config.toml
head_dim = 32
d_mlp = 768
activation = "gelu"
norm_eps = 1e-05
init_std_up = 0.0361
init_std_down = 0.00658
warmup_steps = 200
schedule = "wsd"
MLP neurons of a small language model. Each row is named by its layer, matrix (up: input weights; down: output weights) and neuron, and shows model dimensions 0-191. Each number is 500 + 40 x the weight over its row's rms, rounded and kept within 0 to 999. Numbers have three digits each.
A block is one neuron, or neurons of one layer that tend to fire together. After each block is what it responds to, as a language model described it from the Wikipedia text at the highest values.

L6.up34:526467493472542560542440494509545455488520453526452561526494456526473482545486426513517518519518508564479533413448530475498424510479508462487535478579556494507553515470432492505522453513547489505481468545424606560485513479515511486476436503469495532544485494514490444539547497508509541573521550543510524470526517539451465531458498450479561544484486469515514400543519616551495510485500499462541525506462433473495545498487477439483479466479412581505534448553563536547498491551497492490468467475524515567473460479492489458456474558564431602530399540481539500584476506509475534500
L6.down34:493519504524467479470499475470475466467449581514494480522482467492570487534495532497456487471513513468526565548508409567486543511487590556513533561407473482473492498465542520486535517477468422534521543488519508421565496422415578464498493422535428561499547465499454479479502549503484494436487504448469512609528488442525515515495492510494433466473474553572610516450526510517473515479472550491568506559564536569479520436467560495531527528501462474495498529465452538501544473446474458523503544547418541539461503481536451489493437505522470455511513487427534496525584545498473502476
Responds to: Word-final or middle pieces that finish a common word split oddly into fragments, mostly forms of have (hav-ing, h-as, h-ad), also S-om-e, Af-ter, follow-ing.

L2.up55:536532521523442529471528467483454453465545490432505507527497461599522529521523468515485501479522475518561411476568466501463477433550490517555520582559504405502532554491511566500522496460520480494473532472412519516476511559565544600494542534505533503535435454479447498511458485572510498518476560408503507499519438461517519542516468531531554514430509410523460555511503555505460516519525585548526408490536531511404456581515472467555535496455471496574510424539513511513460514482455496512517486520594525462533466508470517541465518479509481448496488511507516476500550532565525536525
L2.down55:528468441508516518381470480481507520558462530418515570363479498440528482526458501500454552425516424452504465429495434458413536501516501487445563545500474499491546576529448572509517417499410513435529445487463493543496538546504493490497557477474514496484432469440486519531481447504504463513473577507482522546531481465536485493565494537488545524517505535454534498521493474464530553431525504489522502498493487424449482529445475487465496517489466508488491428493490506482521501483466510477498526518526544485592495482466475514416512485510512451498562498555518463438612549520543477564
L2.up105:495538426551455517485499492538508441521443485531546522465479567451515487521447543491453492494524491527466504468491494550495518491514515466477525502505552517453485488513474428512604480502478543569499539508582497506421483468553504483497501522563467510504479553509572492541559552501520479511485571465463569537439459469450401505405428508557507446500542497502512524559512434474506420467457476526559480510511481432502424584496474478395517506486466535519531461506519450409519534609429559522494489509490480486498443498481593478509495453546437507516481450558500562472483457522470494504
L2.down105:506480442483502441490525578488508519453466483472589508504485481472497488461482535558509535527444544464520563505604421521526538505479466468600531475560447549497498541588517561506495500525468532577517460484447543467445547615471513624562483516556488495478514529481515494541493415468509491559561521539487475442543510472489505498517544479498456480436417489536476472497515522520473520501517515474510537476503455492513501492437478497533455554506495519442461489506547549575489499459479484472504454561457541505562579502581502453487548603527532514482515525584516474469548534492461499523
L2.up312:458559546468469523462489531465506507421496499461478535510523520486522511450442500465468478526526508524447488490538518472520581412535498564524449525467478471505485457569429508497494568464505460468545498450553479468535498447520484567485530487524523518545517467516510545559510521585532438494445564480528516482522486408494568451499520482460512614467553430498495558471500517399436473491532493571523443461410535521485516487577515501495482505534541482423531435488469472500484492504499564487488528484501516504512505491537527508443512376507546453597456469591483492530563541525516554510
L2.down312:487572495571482546550523554565492541486513564469465521462567439466529468468587503458466514486457488559426502496494500531446540518525545543507496537502504465544547521471469438501467551427517509465525462531482520542565527415519449499448510538461481466484502544530495488530537540553470534482480539478455477519521482525486568459486509474586552523497487534509557579440455565424440537522525456578542572455464515440511477513515477524492484473478620538460504453497481497428421468507426468550506528495491483459489514457523521452487468505562548485535520527516487544445459562533548507406
L2.up679:495490514534529452443553523526538577492506532479510497526433536454517552517511500433532529564515452499503499441477517516443528509485559536518494544514543473539506493549504495522518520513522541489472569439521528546501473432572530561493511549429490464447511532499566454527554535514548442525485502521492582574470459454491490566454426541494462461431446395490513508489555510482394483558492500496456491501548487531451500517496411486510507550441560473517564483452533505397523495520405488461518456504538485505429507459499514533431459445512512483464554471535516523598496523429519520457
L2.down679:552503480493395546530523478477511526519488544455497447425586509494532438567505460468567593523485496468557468455417489455482576519518507544596493508543468455492518458452523490552505473527557532456517488496466470508499511477539457477522592543482497562552434457507540505442509486479378508507441505468577479497476526493450575481485564459539527441433514495487479546556532475518489551476522493506539550522498499488498547473422447483483515542471505465465531447470435416494511578502481494534487445503554486484524559493440448444479473535526530416513478549510521503547504472466525522493
Responds to: Final word-piece that completes a word split into several tokens, especially -ber in October/November, -ion in dissolution/addition, and -ly in early.

L2.up247:580600539443523486576454504578566467512470518499575527466519535474568408545476485525534514459510525486519497542486546508493481542450497495461576475487473534507454446527465556470520477536485536527481470530450522485499521441488532528535579490484489555504496504442382477506429450516498518472498495422492517506474491515577503530536499499468476565536442493522507516542512537467434509469418506433581420489531474495471553525544499517548567546521489554477476511518494514472516441532505483508419546488399545483538446495556560559465545524508497569462551490520546460512467470469472570495
L2.down247:462481472533557490466454517487475524493433473481451490500481460495445526522489497474481417432487461449471480520543603474478454541517497482481465423515453487578459394477478521544467534556590506465521476498501454571475495474414547488491539480423520456510522502468545527437561481486510511442528523477528462459497486493454481446495586541457497481428485533538544473499524477529475571458483522554431509544476457518562493482543539490514479478503499519516547497443510508572500531561515504540557455558512515460512456576528538458558468508512515479380434591518519532487547529427444484524
L2.up455:535552553507484484500574592522523475535506517480519478463594495488494479427525464500478503517510461446505505500488491451554548496529519347581532490456475485571516522489438511592535546558532556509543532467482549472544455420509484470516514546501529568496518466599537484492500455550473524515546539577501457524451468494473492572481468484540505527497482505475552532538527463506472525497511461456510485544452449534538535515558511479558469509569515567517566455511490567504520519536486472461449535585532506505450499485517540594529427454546484536473466562513508450490510426514522450463
L2.down455:462479531516400531523434471495528460476491556472445614423469433505531506506493514575449529488511561562442542550529557513472521563534473506556486498527464541534469423424461478492454522465501560461492514542475435521468526573483515471514528509509599478538530481497552526492463542578447490470498495482506454514502485553550526500501453471575455530480470537499579514512498478506537464453507538560571471514498546522529514531496454466502551512451518497589447511523486539563542450508471535528480492551564474408574532477438499498507447498502501568454470451441428485522514507527478485548
L2.up622:518538532580478521501473529496531527464506490466451494551484541450475505514484473494498526531557444483496536559512518538460522463490515517467417475589508467562484543482527546587451547490494577509473599545557568528539476499511538476521516459462484450498425508479417535482430482558567490455504534495513534514471392472504497537499500569566467545532502525496503501496481484496495533454463505475497566496479532561483498444553544488544528530574489470504547449508539537456464414513509471433444431560488500554451574481538511498558526558492536547400451514520527580502470573468468502537
L2.down622:560478432545517535492502511493560592448496447499531505442516478528471458484505508491440512465483599521479496560500520493477547491497480473492528550488464427488494465475526478459463537481478413496489515498466474496480562500464517418460540509492553502460499529510535515495555493490513520472525450556519533437513473587536443475487483536475461405593506544500476463582591459539498497474526485431480482500509562436513531472498495479407508554518485579512435483510491485496450460491533453502474576546458501528544398531480499503583459519524463483579487569573505399527445493483438492488
L2.up747:551481550496549479502508472483529550452565471531511541432479496510504447444534488507586451467565563458499489520457519449556504496499555469535473490481481480514466499568567541576479506408539539558441494514503487531508547418482497557538466480441552452481469477519521435503484485567439514416443525478472535527509427480582556549503498491543538505489429516507473499599461502475510514517487521511509496490503482462495451538556498583477526557539526455544554475496492441492557491595456493480402498532416492512502554469465517507491521503512535470406498514503528572525453538494421474537
L2.down747:494494537492595456536440489446484588496522532531473541500471506462444465491557520502511426419588461571542504482461510547506489437484537450549513468495411463501514502506565547497527489491503561470560449537505487597528549584524501439465488505466481435471506453525493475520493488548556489533534502481527496488536442523532495483514472463574536473480552456548503516500557488525495511520548467524508546438501530486471449499508441567514501512550516556551524500458487496529491498532529473507395536557470605516507443488429518496552439539486529428507504552482616513544493500436570498472
Responds to: Mainly the prepositions with and by opening a phrase, often after a comma (", with very few"; "led by"), and the final pieces of split words (Univers-ity, c-ity, L-ate, Ra-ith).

L2.up96:503568473488530447510497550442475448472475525537507491414506501502514488568467467499441537483493501462537534494498490533547476513591507421510511437492475461488515497548523493505533505468550471467483483471405518426551480499468497510408584546459517604544487487477448513510548441529463502517498536499540474501483525494504437514520478436487487526463442385543493543562501485452471508462474488509531511511593509474525495495595560559565461439538521508470475483461485481485514507466530514416435487574495545510431553548462530504483552405483519475499456468554537482482549515493427591540
L2.down96:541512513525455481531491502489431486554441548479450537528477457568535528573482477508488526506413442470532453488467563539577519540604481488454492407492480491547507472540481490506524449526555496462488504505504481453459459456484511518468559532497448452474544555392540485495452520533562561459552438517497464531500522537468488483563527453531531525471429466487531548541555570513523485463493462557562507501482483554537438498557450492486485540513479573465438605475444515472591474517515546514520439453479557507471499499471510507477504470516475490464403469505476453473496518442487509584
L2.up204:447524478545431442491493497569480453503456471475581416428570540541545524478572547512606553440523491442605522548491471452482493434487453534477463511498485551589506517474454561530462523509462496440470527535514563466531414495454505498478552505559524461524494518497537480485476493516534486541593481450472525483494523458424522491487537576489499447465488497469494512516543459475493413507479519507490472465420500504491532525512479477516506513552536480530519494484524513518576501552486490399578517548496482577499517478485521524510499490389529532560527489420462487457454473462499490497
L2.down204:498584528495480532466467517454454479442457509532421539547485469500533477504480539499495523590541561547472479512541583496473494508557481490561511424538459498540477518433571424504538506396502522549513514522467489547499544521506495467536487562474531528461452439464456519481435452474479525448462507467455463434497478450460484580542419479515490579472487473534502539525440536481551440498454530488478497529528452460530516451484500454539566496534560449491551490539518563471537448498498496438504447547561507491469522498525476450495536481509558580399427519520547489519469554528439552468
L2.up345:524517506487378522478544482497447486462532554450622481465532566525456510490519490422477561541508548462481462478461553445489508524617542484527556492485521501467483501464493466586500550475484491501492471497460465443498541573475507570525501489462597532505526508482538514566494475458505496465561487452492420502465507576483518570600461525523515524467495497459533513483528476440541522484469482500507487504448551512470482439533580568502484583551467512464465505552554460447460480552429477443465470543527479584454459487494530480479489535498515510519527500460558545538496536522542462546
L2.down345:467480457551475504559482484535431527497504509507547567463550429601504553566485566536463548501486543500527541526474464521517485497501517499531531502491531480476516413536439415507464535518502543438477482520580506410541440610421482504479543397456483498580511520498455532463452449471510553555487446550551523473502491480531569490456428521494494544413470433500507432515517571458537500504509500498522494478445494501464541454487461442437469529527484485463498437515517459513546499460500493562500551497550540529526495490500525560506522440465500458454478508552481456475437509532456497569
L2.up566:512567412450547434452472582580446569514481522469522418519486525503516502533509585525492501423498457524465487505499502529553518555507519467509493429471520497596507494528527490499523484452445494508548521501509446497454484519506503478427483515495501485554480536479531546574470520495460439492509459479576476447477557543562448478474480597501436476443473524477514540512514510455489561517469520508506511477571500470525551399479472542514473548505487551576493433528486509533512493599472491525422555513471468497478552466469489444527484569456540589579534529574488526468558453513502494498
L2.down566:499444501478468453544553523457494485482484461449489552505506523532514484573502504435496502464582551518540602498494516566481540393549467510488468525509432512468481472541498474476501555426401531507466476479429507503468483515476512465547472473542445529461486486539584480495514458548521508499488499520429489465582527485453498504543469481547524559523574538535470485508439591481518420481437528517483512541558506469516453495521501451493489462480497525407471542521519534461496557460487557503494440549477475570513473528520529510442404517551441472420522465469536445578456520425496520534
Responds to: The word and (sometimes or, &) joining coordinated words, phrases or list items, as in land and water, bassist and composer.

L6.up581:468560531516486510538394534527502501471499528456440512532434562461489428456483525490521525497487470472524481470461473443459466434457468486495443538541499430478498490512567491564457565521576440550490499457479455494507520420508528440551475538467504500441472570448487515500562459511514461557497529443482485481545446518439525493519513530460449480523474475505515481466510513494412438491457471509444561440502467542502474536512528527453459469512493560516582554499564507537491560476516567455509571454506438430518557561537549545489554500510519508522442490524514611463600526475514457521
L6.down581:465414457505448498527544501509471464486497581488478469553516484448461536522494516533545535528462506422521521435475502476423460510508556534528559483553525527469536505459463452499405481506505523470475462597509516500515511508506463470463530541515420465483495536533574465499544443458455502516484513533500543488454529559552535471484512498495434438477535529417435535515456445457460555496497567490499455407452596480536475564457477465470540464521523391533548536446525457458570532500488559575448494521478530479504462481540540516488497430500480440487506472556482510519535460521443449432
Responds to: Short word-internal pieces such as el, il, et, art, ist, am that complete fragmented common words, e.g. pan-el, o-il, te-am, mark-et.

L10.up203:512539462527464452461538448494536478499528508567565517420526519511478540445546474508549566531482427506562450491440467439418469478496504468516529521520460466514489496514492535559481609491539505503495426550426473519456495521538556508501490593479524495478498517523462502516543486496493383545465521544519466509520443522487569489494448427491493527524463548550568446538435512468499505482474511502477513580406536509472487447418518496462441459512450511515482460398535549476540427514512567454512538525472447431520501429516522514511507443461554553542537508454491515448520488525532477535
L10.down203:475498472509533478575481454463450396595494536510535514498539511431373484474521571478548534501510499472419506480544564569483484480522494498497512512474429473504508456495516434539521507528497506473547476452520547473514512503448463492482484558430493492503520473541473486542466488478482498490500565479526594511509515490490529476551540478579522509428460457538536511474479423474502532492507484496574512541468497407505483466516457483448563505475510552512562491476500580507481450459404549576525477558489488427445569568600561476523509537477480484461538564551481511510529524567518475512
L10.up250:459444539510502582466483441541494506436528518476520474506454523462426473451522530459538505546523557517552550503477457467436506462512484538474443544471520524522469454521526551505460535490470538484447451537427529488525486474526485431502461524491436464485486513526565495484507511423488486460446464460485475533460498409471510529576486518491575575516529504496502507512548486576468445441541443478519465486576537488527557533514506543446620604528553502509532484451448502574450518493556442473466417549533443483483492526510533514500523427487490410552489458478525508515485491503393497503
L10.down250:495516491477498541512500478532514411530481561501537473373488542519532465506509460499506467529540472477464482500499538546606408496478496492502570437404580571527469486497495476537562505492528512466501426488538473491492490491509491488490510514504512450492506513509501490539510472531521556538540457451527503481515498448508525515494468489556512497447501438563535568412455527434459542515584484485544519574468507482488533503427459519493494505487479405448469546541470514480517440468535435454474536515440489534454522538497530521469512577421502486572530528590507441417620480532477532505
L10.up335:458492473458482624519502505503492550521534587499559497500488541548471485419537471475477459552571502507469526522541479492506505400529505509549566532499498587501463447510477493512513566444506483500473495528458482471535487557509526526520476484565536538524529378570527504509557478490530533511453550513503476428494498455528533514509397425476537555409463514505403512496529562524480545536585457526537495481481561526498480549480571492500469524563497518523464445542516504492512473526456479505494536453522522489555519471480568504479562553540617438549492501549539516492535467509471517519
L10.down335:525492487492500482630462510500460554490485516498450510506490493552535396493514527522533549451539463522483509474466521528413547494449466461537515533419561521534424479515489451510478446498485515598480554544478561449491528459538548504518507547454484540514499439462528475508490502495496489440505488497502440409528492514548495481540494578511436510497491497491511466475465460445536516354370528427511472470495444488548476457534492494471527478532509513510526502438507534560464576489502457443570540576459481526513491488492458549515480563507445458581475500521506512469507525467477572499
L10.up597:454460551523499464517433461392392490502538481535477479526484547501546492570530532478559554517456497494497474477554478483522492442461526507563461538535506542490536430542441527491488533531511444512522393520441468527488523480514511499515529509535522504500445445528419453464476504478567416483530450521489475491482428466529557544455503535492485488476497434459503492519453539447477494521529457558573572441496582503478442488482584603491549553474457538492492512493450514453509474448615478537521512441573506432523513474507449497431510492529510485547500487480524425461490520520490512481
L10.down597:475470501534494505594501526474471523505461525456543471481544581507463561461521484566498577484493503473519504493489444517519460584416479525469536550554474403511451536503416572542477524442495544516431489451504519442544452538473474558501524480540483529471473466609552539547535513506489573511493436510510515557475439464476529490393538562528535435456486574502471416457499513463524481546529543505559563479444539458519498481529522496493511508505543475447448458490528531486530525523533469455497530446538474504559578548565521478532507464476532498502463546488484440535418460486509485480
Responds to: Final word-piece completing a split person or role noun in biographies, like manag-er, coac-h, produc-ers, mot-her; more weakly, other mid-word fragments.

L10.up49:518491465424526538520456502504465542432483489510580534543489479524492474515467493515482505498484535532490517515490588600538479481555543471526441548480501396576504475447480484501521523494515486399516568490496519562498418523450483563483479473466524521488532541455475502580457503599533483452525509497558471461457491451463525547520467463483418512539458492552449474420420514459509469447537437421474449473572495504470514489505398524473537496454529455553504482461457560543510562475460456488473478442412561499489511527478488502501444515494478500494440534513448472513486530442442519492
L10.down49:556530455476464442486493511481415492486496493393521501499484462440464508528506538502574462448464524536416444496514501496486468475561484487564530516457493494406541551504523438504565493551458561525468436526635408509571512506518493562475527478538480479488523509529499481496499394510469501545468511524515514488537473463512474493434501550530522501587394503458481567495551481528502443539430516506507500525449488588473476510539406502532496410505536531509447481479496538439470483470539550530522520517502529487477518479482500567509459516543523518539415508561554520493536513511451476506
L10.up296:569452480470532416458496523504538417563479576448507488523483471503542451500522506482534506489451535519494479489496472463539461609482419495501432452474579579551485552482440537513467459468511419534478492514503468481490490575548550530476523534571523561507475516472498525533463491502467472410528528553561480480505498492542460524528468554434492513562485525499500430543479511550489493499488525524557510494514516524539494405511469476547569461482459451494495497479502435440528513505476585404522494494484511481505539462530476500484421435485419399532496542500542482526495508411446454455
L10.down296:547503458490339535500476519487561544480498491552469506462484586493590495450501466442435512537550508476489452465551517486446567519429519492531520542512516539489480440507517487436513502527473529541520548502491517485490445519489493456459439501430443489511476543483546493477528509530517504490630468528473416493435528471502580580515476509523449479404555503464485525516522456523509509561468457520427420493441495436428597537527533554489526486442483488525461535519515475530527482498456508472476507493473544569489500481500522492549468469525516474528463528590518524485489514488569549502
L10.up638:484471484500528510489500411559483442497461499536553444491555469447503463520557525499543507557524415472492488541481485568549430484509467471488408483436523503477549543534509560440469521480579498450489518415531407501521510524519502460503520446542532503514531527559536489550463477488514559420603449543485491495491464441498496541466496454531497472540491512568551510498526497491403486541452514540534401519464529527539501397537525483446504522468485537515504443495493445463522498499553456479555503519486494465438504462518535581501480450448518469504433480488581568463476502493446450439
L10.down638:425579462485416507473506488483538629491518454505418513530507494445514462572498430567462517417512399481496473508505505495490499493488586519548492510540500517510509472477522454521492509469441537555544540480476525513533453418467462469488400582471391552475494486491506534466489483386446503518519466489413451549400485467541545490522446528519485512547533510469516461522487457503506502472492468515479553498416449442447467530534554491469490513588478518499525514529530498480503553539539472505528489484574485436486511490498557460547538489474484481451491542529529482502501525508466465518
L10.up758:580433457490558526474451513504507491549534499473485660548532490550524477527489529439439500485427526525494553482490484457467522492492459512463542611494542546530464485511496554463484480535542519468526495552512493544512562515531514515538513508479503507465462440526500567493584477535474512474473435519546529538440507507476535472520505480508505535420543429469563477476459437503583513531495545521549482526503578450527459525510496487539465488428482513534513488441627482472501534495512492529488536481483454484463511579529421522566489510491461536500481523465591528540464546419491426530
L10.down758:535510514495472503535497517555439456441490533562474467493446467480500547523488475524480466473541561540442469467539457528543439602524543448576474426462487470460440487481469553478451534564504469491537483490535494475482538497497509555479519579511521504495441527546567531454484525527571516596486491546558545525527512548563508510469521516489452507562518510499391619560556533512487554512483516439475470449450467500451530529448480536465469525486509466491519500553493533484422502430506550454471424499496493483531545502543507533498558465512483472525479470578503496479471452625449507543
Responds to: Final word pieces that finish a split word, strongest for the e completing auxiliary "have" (hav-e been), also consider-ed, strong-ly, h-ad.

L6.up361:570487469466548529492455495482560524517489420504505544491446424510414567532477480536519569428544529561406529478499462497445484483495543454495462558580530480526468508479474493519480440521477440545508530481512484526516524554455561488551492536550516521549492491468556522482503506502476476530418529476543557482444490566482518474568462460508597495510532512441535575541487504485421553482551576494522499491530509478460518536547533560515494557550483485539575499501522470495498459571486537540460495453570491538533500573486513528526489492519498469492460510515579562448490405467394464512
L6.down361:488484502566467631569434491534470484484478450466442487488548402437464468438513503575491500512475561376501529529482507443491501537432501492501402465474495458501506498502508517497526472532505485535573510481565531496530457523469489543511452469476520479504551487517516556474462487574502517476516565416543520547502496514510452502463468480513476489497494482566441559469474484523556521462452530525519507560538543515488584503518499556493547534541524520486487482435496509526540608488473541502549522470524592460493562503504526466484532480584480477501585496456481538497539537503565391509
Responds to: Final pieces of verbs or prepositions split mid-stem (giv-ing, receiv-ing, betwe-en, und-er), plus standalone " with" before an object.

L10.up44:493523522484514518452431514541539524501565513538375526495541460562502525500534510457507535540455518414483550529571507481533517539506502515575500593504503463512548476563513532444458516461552476519511493520465528550516496543498495491529532501512467464457534503570475532458497552481477496455505432480542540489501455506506515448554528471573534539536511535433522577496502466526536485471483440458492518432526450534475478474422531505527477522440527539536511408430454399532526574450421496506462491540526565469521577465562529568484520498515492557521593519563481533474454539482498507574
L10.down44:557519494545486494494561520587490528498434535509535461514550500487526522465515505533514386495543533491464534455528497518437515463489475478410550445465441548481500558523460463460506479559466467463509414485513515539490366521601536514433559469494448579500509497470498447451497509475465474553462525513462429556445446540472515528465446509519515429511477475502459511497522506459518517513491612442487525562511496473446490532452454536487399489538509462493519470559553471462490488466548560526589553489503441541528500467487481503492506461472495451506442501504497588510536527519477540517
L10.up181:482513473537520515441481480535496556538439480475452423460459526474423446499524504519515485470499471492527466505547507522546540459509548461502472485534468492487481510477508505482502528562529434481585539545545483480501528551481482468451456382479469505493482474486467418531546507548512532460414535483530494522480439498575383546509550454459547512551468509425528479553457451494563467437512520517493553551556463552458549502565495471499507552521508434499469550541525483587508495550479451480529486546606504525516507503497531530479473462490613532475469549538470551431576445489540467512
L10.down181:510454461473502585475457528414462557491504527513465525511568473527483577522546545501528468503608568501521465475508455413504504509497513475494510549470473470494427441506491511562456453488520565498499524502469491403573471469555547471476539568478481491458541592532487556493460476498479519478521476503558490501539476518483564483477476438460613462525544527557512460472556472428531469546477469497485478502513493496425548487452412531465452488496594498500474496476540476536447522572497470506450555453542460503462543516532423490450555451446511464465534485504472452503508507550479430481
L10.up620:494447558544537597568482447510530425494515387463518541525507542491452508489580529491574502524460498556470569563488557528454502505546481445506479515383515496448510485480546572514560494543467481454527440474494579501423422540480488530491471516496558541491495499508481460552486508501521448531475466504552537503521539553548456482494551539546517451503483455469443465536413524489511529460543507442477500490506494423456493459499479504487523503522495456543498496531493528478487585538515468471444478492491479431560468489518455414497512565506458496528459564476560500527448485484428414528
L10.down620:499521492566535538453497523526521535576487551502495464500475430494476417526501543570493528541546569442444559485557542451503589490436454544492455474504495452595576448558490477518525494445515488497562569478431482442529464526473510478526472524505485440467545578498504543529481444536477576496511564500475469477573481441461501490532490427515500505491605543522536508515493479539503531538478540460500514540415501490444491503477491496522444540483561504475470476553502420491412560478537531522477501482500491586494504540469534506449456526535460477385506503497522478490534561470526505552
L10.up750:460500537570528441442542515472552514506505459447505426418483519490511573553493515469492466491455524470531492489498521477592477499473606511511480471495524474460499485495526538554530545464469426518462509565444476520512429491491524534456464380498447533526441421559408408510519439553501479483422508462502479536487555487514574500553490482477518474469486470458471586583473520521550504480511563485475500458504526574490520455499525525467514552534419438564489459452514472457512541460490487507523432462550539521451460530522523495504548569491476518468441496452546478474464513472552494502
L10.down750:491533490449473501495493532539536531539352520525467522469581479501484564448576563523492513450504486510551490489548483571509487491514558459529468544548518501524542493500491516489418494450457393514558461518440509552536448514541556514580526473502485503456458436519451445470520483482569510508520504480503510496561496513566574534445529447578461453482479503504542567548481482500509559500500546461529486532557544536544445476499502486459515473487431397500515458449529567492494529476529529450463496498497477498487524568488566482589494479523524504573519553566483450518476534526443568493
Responds to: The second piece of a word split after a short first piece, mostly "ig" in or-ig-inal/origin and "p" in o-p-en/operator, plus "with" and "by".